{"hidden_size": 192, "num_key_value_heads": 3, "hidden_act": "gelu", "norm_eps": 1e-05, "bias": "none", "tie_word_embeddings": true, "parallel_block": false, "init": "normal", "max_grad_norm": 2.0, "batch_tokens": 131072, "max_seq_len": 256, "train_tokens": 400700000, "dataset": "wikipedia_en"}
MLP neurons of a small language model. Each row is named by its layer, matrix (up: input weights) and neuron, and shows model dimensions 0-127. Each number is 128 + 24 x the weight over its row's rms, rounded and kept within 0 to 255.
Before each neuron's rows, "fires on" lists the tokens most often at its 100 highest values on Wikipedia text that the model never trained on.

fires on: "s", "ing", "ation"
L2.up545 [ 98 119 148 145 125 114 174  96 155 125 103 170 180 135 127 119 125 136 101 147  79 122 151 108 115 120 113 128 141  91 128 147 135 126 118 115 149 147 181 144 108 143 131 103 117 119 126  77 108 159 151 117 156 139 114 135 129 155 143 113 140 112 145 137 115 157 132  91 122 126  99 109 144 136  95 150 172 114 113 129 129  78 122 136 158 122 156 146  97 109 131  79 133 172 136 154 138 161 110 181 168 126 116 126 120 122 133  81 121 154 129 129 135 104 124 137 154 140 122 114 110 101 117 151 147 163 129 154]

fires on: "s"
L2.up110 [ 98 141 101 148 149 117 116  91 141 156 134 135 139 151 134 131 146 148 107 150  98 109  93 149 164  70 119 121 134 104 159 124 151 130 127 132 124 106 112 110 122 119 145 137 114 173 111 149  54 162 138 107 135 135 117 139 118 143 133 124 111 115  86 104 134  96 154  98 181 170  89 115 149 116 127 134 143 161 134 125 152 128 125 124 140 129 120 129 120 131 111  93 122 154 130 120 155 120 109 162 148 128  98 132 158 131  94 132 160 136 123 124  98 136 166 110 107 129 128 131 153  82 101 133 154 177 177 121]

fires on: "=", "-", " rel", " sub", " per", " sq"
L2.up604 [104 136 137 131 136 122 116  97 151 107 115  89 120 124 182 139 150 129 157 150 146 116 134 116 100 127 107 139 109  98 138 159 146 109 125 150 122 170 106 160 163 112 114 124 148 127 116 136 120 181  75 140 131  97 143 137 108 150 101 143 193 156 108 131 155 166  95 146 155 143 103 128 103 139 144 130 160 110 100 108 125 146 128 109 100 117 113 154 125 156 126 175 160 106 137 139 130  72 136 103  94 152 113 108 142  98 116 116 120 108 104 124 136 140 120  87 143 158 101 101 133  97 140 139 134 126 195 113]

fires on: "d", "ar", "r", "b", "l", "ch"
L2.up267 [128 136  94 125 146  95 140 141 127 115 152 151 172 191 122 113 114 135 125 135 101 102 142 118 126 126 114 161 168 109 135 165 122 159 148 107 120 112 164 146 116 140 147 123  95 122 117 141 158 178 161 139 108 106 154 117 131 117 129 107 151 135 115 171 145 193 124  92 175 115 142 131 116 160 101  78 117 153 134  92 119 157 127 110 101 114 152 169  83 138 150 103 142 156 135 114 154 141 143 120 110 110 151 133  98 137 109 125 145 135 134 135 144 132 110 163 136  90 144 121 108 106 128 114 170 107 166 112]

fires on: " |", "|", "0", " 6", " 7"
L2.up230 [122 147 169 109 164 165 126 128 132 118 135 102 105 122 141 130 149  98 143  94 100  85 126 124 121 114 116 150 141 141  97  95 120 146 100 119 115 105  99 161 130 160 126 134 146 129  84 117 123 127 120 140 133 102  75 153 164 188 119 122 130 139 121 136 148 172 152 125 149 156  89 120 105  89 176 135 107 137 110 118 122 114 112 159 128  91 136 145 152 112  94 105 120 129 111 121 134 104  70 148 138 165 134 135 151 158 119 124 127 172 131 139 157 107 129 101 149 112 113 114 119 105 171 115 144 132 141 150]

fires on: "="
L4.up333 [128 163 150 121 105 146  97 151 128 117 141 114 125  87 176 148 149 134 128 163 127 146 137 139 116 118 123 125 106  96 132 108 165 158 152 130 138 108 127 175 145 157 121 166 144 148 108 130 147 148  63 112 148 122 132 141 153 145 117 143 142  88 128  90 133 140 121 152 187 160 136 170  89 134 138 163  88 108 112 143 119 152 129 151 118  98 103 126 164 145 121 121 139 127 105 149 135  88  82 103 182 115 111 134 113 134 107 162 155 107  87 124 132  99 136 117 184 126  99 111 159  76 129 150 142 138 123 149]

fires on: "bl", " |", " +", "|", "ea", "lo"
L4.up708 [123 109 124 132 161 118 131 157 140 150 161 101 161 155 141 138 100  97 169  99 146 138 152 136 148 125 128 128 133  93 138 137 166 141 142 137 128 116 120 157  88 124  80 142 152 152 101 115 181 130 130  93 127  91 105 117 141 125 139  99 133 150 150 154 153 168 127 129 135 139 137  87 115  56 180 125 131 205 125 123  77 134 142 139 115  92  91 156  91 118 111 139  89 147 100 105 133 155 135 105 124 129  90 122 126 128 137 104 111 101 130 145 143 126 130 139  96  99  98  97 130 107 130  84 119  84 138 120]

fires on: "-", "'", " |", "|"
L4.up424 [156 144 143  92 131 131  97 114  69 162 122 142 145  94 111 144 108 119 178 144 116 135 122 164 134 127 128 122 146  81 144 116 164 119 129 154 117 105 148 111 101 127 109 102 170 132 106 156 156 135 187 151 143 162 111 140  98 122  98 109 132 137 102 133 133 132 116 148 107 101 110 163 103  89 126 132 111 140 135 106 147 176 125 153 139  93 153 116 106 138 122  72 154 153 110 120 109  88 142 177 102 135  91 108 127 137 137 140 136 137 169 100 140 136 134 120 111 122 140 109 105 139 151 111 147 101 116 130]

fires on: ":", "(", "M", " (", " |", " +"
L2.up611 [136  58  90 105 125 126 134 170 154 149 101  79 166 131  85 148 114 141 146 127 140  87 142 156  91 145  97 123  92 109 162 147 120 119 126 127 174  90 126 126 126 101 108 128 193 135 138 150 169 152 123 132 110 136  99 174 145 123 103 126 108 138 102 119 150  90  96 148 133 144  87 127 102 125 142 147 138 149 131 106 129 165 115 143  65 123 135 158 125 111 112 151 129 121 109 143 139 127 138 138 152 111 160 183 141 110 122 127 107 112 142 131 135 104 106  96 152 102 109 125 157 123 136 161 153  98 111  98]

fires on: ";", " to", "igation", "}"
L2.up367 [114 130 102 124 116 131 134 139 131 148 157 135 168 151 152 150 119 126 141  98 104 156 148 107 118 145 126 158 134 148 122 112 134 109 144  94 113  97  76 129 144 118 157 157 126 171 151 111 168 127 136 164 124 106 148 107 119 144  98 138 184 138 113 129 152 156 144 135 158 149  86 145 129 143 120 133 144 164 126 125 123 169 103 120  93 127 154 157 168 103 137 123 126  84 127 105 120  84 116 132 133 140 128  96 143 126 128 123  89 165 143 108 133 120 149  94 149 101 179 120 114 137 147 132  97 182 121 115]

fires on: "="
L4.up621 [128 131 168 150 153 126 151 120 126 139 109 107 152 127 132 125 110 145 138 124 153 154 127 145 116 130 116 149 104 120 103  87 157 146 134 134 160 155 147 130  85 115  75 170 157 119 132 141 123  53 115 120 127 107 123 170 181 109 141 143 115 100 111 120 157 158 125 124 147 112 125 130 137 109 142 109 120 134 120  99 159 197 121 114 126 136 124 145 151 119 113 129 162 134 121 148 156 115  98  99 195 131 125 106 131 128 117 159 131 140  99 144 118  98 149 113 136 117  98  84 138  68 140 140 123  83 114 141]

fires on: "\n", "s", " of", "-", "–"
L4.up39 [ 91 133 120 151 134 133 164 116 120 170 163 138 151 151 136 143  61 160 148 154 116 198 121  99 138  95 124 151 123  95 115  79 143 144 147 108 148  75 128  75 148 134 126 108 154 162 105 167 137 131 115  89 117 126 116 108 112 124 162 125 146 111 117 106  79  98 148 141 131 105  96 127 140 142 143 158  88 178 157 125 132 139 126 146 135 125 105 111 136 127 161  84 124 162 120 119 123 173 114 172 109 123  97 135 124 118 112  60 121 139 167 133 158 139 168 162 121 110 134 107 156 133 140 167 144 126 124 122]

fires on: "s"
L2.up228 [ 92 119 131 152 130 118 145 111 150 149 126 126 148 169 146 130  76 161 128 125 104  80 190  91 178 120 103 131 156 120 127 129 152 142 126 134 144 108 154 118 139 121 161 108 150 140  92 128  86 139 136 145 105 131  80 117 151 157 111  79 113 134 114 129 109 125 130 115 137 120  98 110 177 140 141 150 153 139 106 102 128 127 127  89 131 133 124 166  72 126  71 102 152 175 147 110 125 178 107 147 123 142 124 143 109 126 168 102 116 180 132 124 135 106 104 121 158 170 142 118 135 105 136 147 116 127 171 102]

fires on: " |", ";", "|", "ing"
L4.up115 [103 129 124 117 138 125 180 130 146 162  85 135 111 201 134 123  96 168 136 107  82 123 126 138 145 141 101 141 134 132 141 133 128  84 112 131 131 120 136 172 148 104  99 171 150 104 120 120 153 132 104 138  71 124 140 104 155 136 151 159 142 105 108 124 115 178 137 152 147 104  92 188 124 114 152 154 137 158 155 119 152 158 120 107 121 120 124 116 129 159 141 129 125 147 126 127 142  89 112 144 137 134 102  97 150 123 110 116  96 170 158 124 134 124 146  83 109 103  70 156 156 124 133  82 167 156 122 132]

fires on: "-", "s", " of", "d", "e", "ed"
L4.up232 [103 113 141 134 132 146 146 165 165 149 107  90 158 144 119 139 126 109 138 115  95 106 157 135 131  82 148 123 147  75 139 131 125 165 131 112 132 152 123 141 113 170 144 128 143 108 123 162 112 162 124 122 143  91 133 149 127  96 127 154 155 163 123 121 144 151 127 114 135 160 123  99  82 151 129 117 133 131 101 130  97 140 120 147 107 138 146 176 141 125 139 105 132 108 132 153 118 140 120 140 111 127 138 138 154 125 141 146 132  83  79 113 116 119 154 112 151 153 131 118 112 117 162 164 118 142 123 124]

fires on: " l", " su", " mi", " cur", " ra", " don"
L2.up615 [157 125 119 143 135 187 116  79  94  93 137 136 107 105 133 126  95 121 143 122 146 120 111 128 116 121 120 143 152 113 126 119 149 116  99 127 118 125 117 172 124  81  79 141 114 111 116 113  90 152  85 123 169 159 126 136 136 132 168 110 110 119 114 172 131 151  98 124 143 170 149 148  75 158 142 137 105 162 115 112 108 163 127 124 103 111 132 120 138 152  82 144 114 137 140  60 144 103 102 124 139 110 140 150 153 115  89 111 114 139 142 149 113 160 160 151 113 103 108 117 156 111 105 160 105 116 153 102]

fires on: "r", " by", "l", "ron", " under", "n"
L2.up317 [105 113 136 141 134 101 160 143 137 120 121 121 116 111 124 129 138 156 171 130 128 115 100  81 120 131 113 147 148  86 155 138 116 123 134 141 132  70  96 120 146 127  82 130 119 128 144 113 158 161  73 154  80 141  81 129 158 149 108 107 148 120 123 147 144 152 126 111 131 125 115 132  73 139 110 111 206 141 115 117 177 155 117 102 148 150 120  96 107 159 147 136 136 213 149 124 131 106 129 115 132  86 110 126 140  93 128  93  69 141 110 105 155 128 113 109 154 158 143 118  97 123 127 140 142 158 113 108]

fires on: "s", "al", "d", "ng", "ing", "ted"
L2.up696 [120 115 104 157 153 115 168 120  97 125 138 143 133 122 147 131 110 156  87 140 126 107 137  96 130 142 124 139 153 101 166 148  80 101 129 149 133 133 141  82 112 123  64 151 131 141  94 130 148 164 150 133 125 170 120 108 107 123 121 107  93 105 115 126 120 139 123  72 130  91 127 108 126 142 124 124 113 172 131 123 165 120 119  94 133 107 124 163 125 127 115  82 121 148 121  90 165 163 120 147 162 132 135 139 130 114  93  96 125 141 120 118 140 114 146 115 147 119 113  68 129 126 135  89 151 141 149 109]

fires on: ")", " (", "s", "%", " km", " these"
L2.up273 [124 136 158 114 143 124 121 106  97 108 131 119  97 165 200 148 145 145 127 132  94 125 147 111  74 117 110 108 111 126 159 122 132 138 120 110 123 132 123 169 140 170 111  99 155 155 123 161  69 162 127 119 137 148 103 110 140 177 134 137 113 128 133 115 125 122 157 133 123 163  86  86  78 115 163 113 133 163 124 133 124 112 103 107  95 129 149 119 136 148  96  94 153  86 141 137 112 130  68 136 131 121 131  96 147 121 140 145 132 141 135 105  96 114 152  96 165 142 140 139 132 103  93 195 139 120 160 156]

fires on: " |", "ti"
L2.up491 [129 107 123  88 131 109 126 159 115 196 122  99 129 185 115 128 124 152 154 130  84 122 161 162 167 158 120 120 128 141 131 131 124 157 122 114 135  73 169 128 101 117  89 187 152 132 123 126 124 108 137 112 136 140 124 103 119 130 102 140 159 103 109 126 121 150 107 172 126 122 106 121 123 139 153 174 105 195 134 148 126 139 121 168 118 121 131 150 120 123 149 112 142  88 127 101 155  90 143 126 134 117 177 121 141 118 136 158 111 145 149  91 147 144 132 125 113  95 144 161 131  94  81 103 146  94 148 109]

fires on: "k", " Fo", "History", " him", "que"
L2.up80 [119 152 143  94 129 129 111 110 154 132 138 138 101 110 137 134  70 144 140 168 155 140 143 165 151 156 155 113 161 122 139 127 136 127 105 123 130 137 148 186 128 102  89 152 139 133  94 130 160 155 140 145 142 171 149 153 110 171 128 173 124  96 132  97 139 105 118 121 190 114 134  74 150 122  98 146 115 112 144 131 119 119 159  82 150 107 140 166 124 146 151 141 106  97  97 121 123 136 136 124 139 129 141 109 148 107 129 136 126 138 153 125 138 113 137 153 107 135 131  89 134 140 148 121  95 178 104 174]

fires on: "n", "r", "d", "m"
L2.up435 [ 96 106  98 150 151 115 120 133 134 138 132 153 121 132 110 121 122 133 130 146 105  92 124 119 117  68 124 124 153  86 132 146 167 161 162 112 125  91 155 148 114 105  94 129 157  84  91 108 177 149  73 156 123 136 168 153 135 115 126 136  95 107 114 143 138 110 108  85 131 150  75  87 108 197 161 102 115 133 108 110 121 200 120 130 150 118 190 143 121 135  85 105 128 157 138 143 149  93 138 104 128  99 135 155 162 120 122 111 147  91 101 130 119 130 120 121 145 138 133 109 159 109 144 132 137 127 104 127]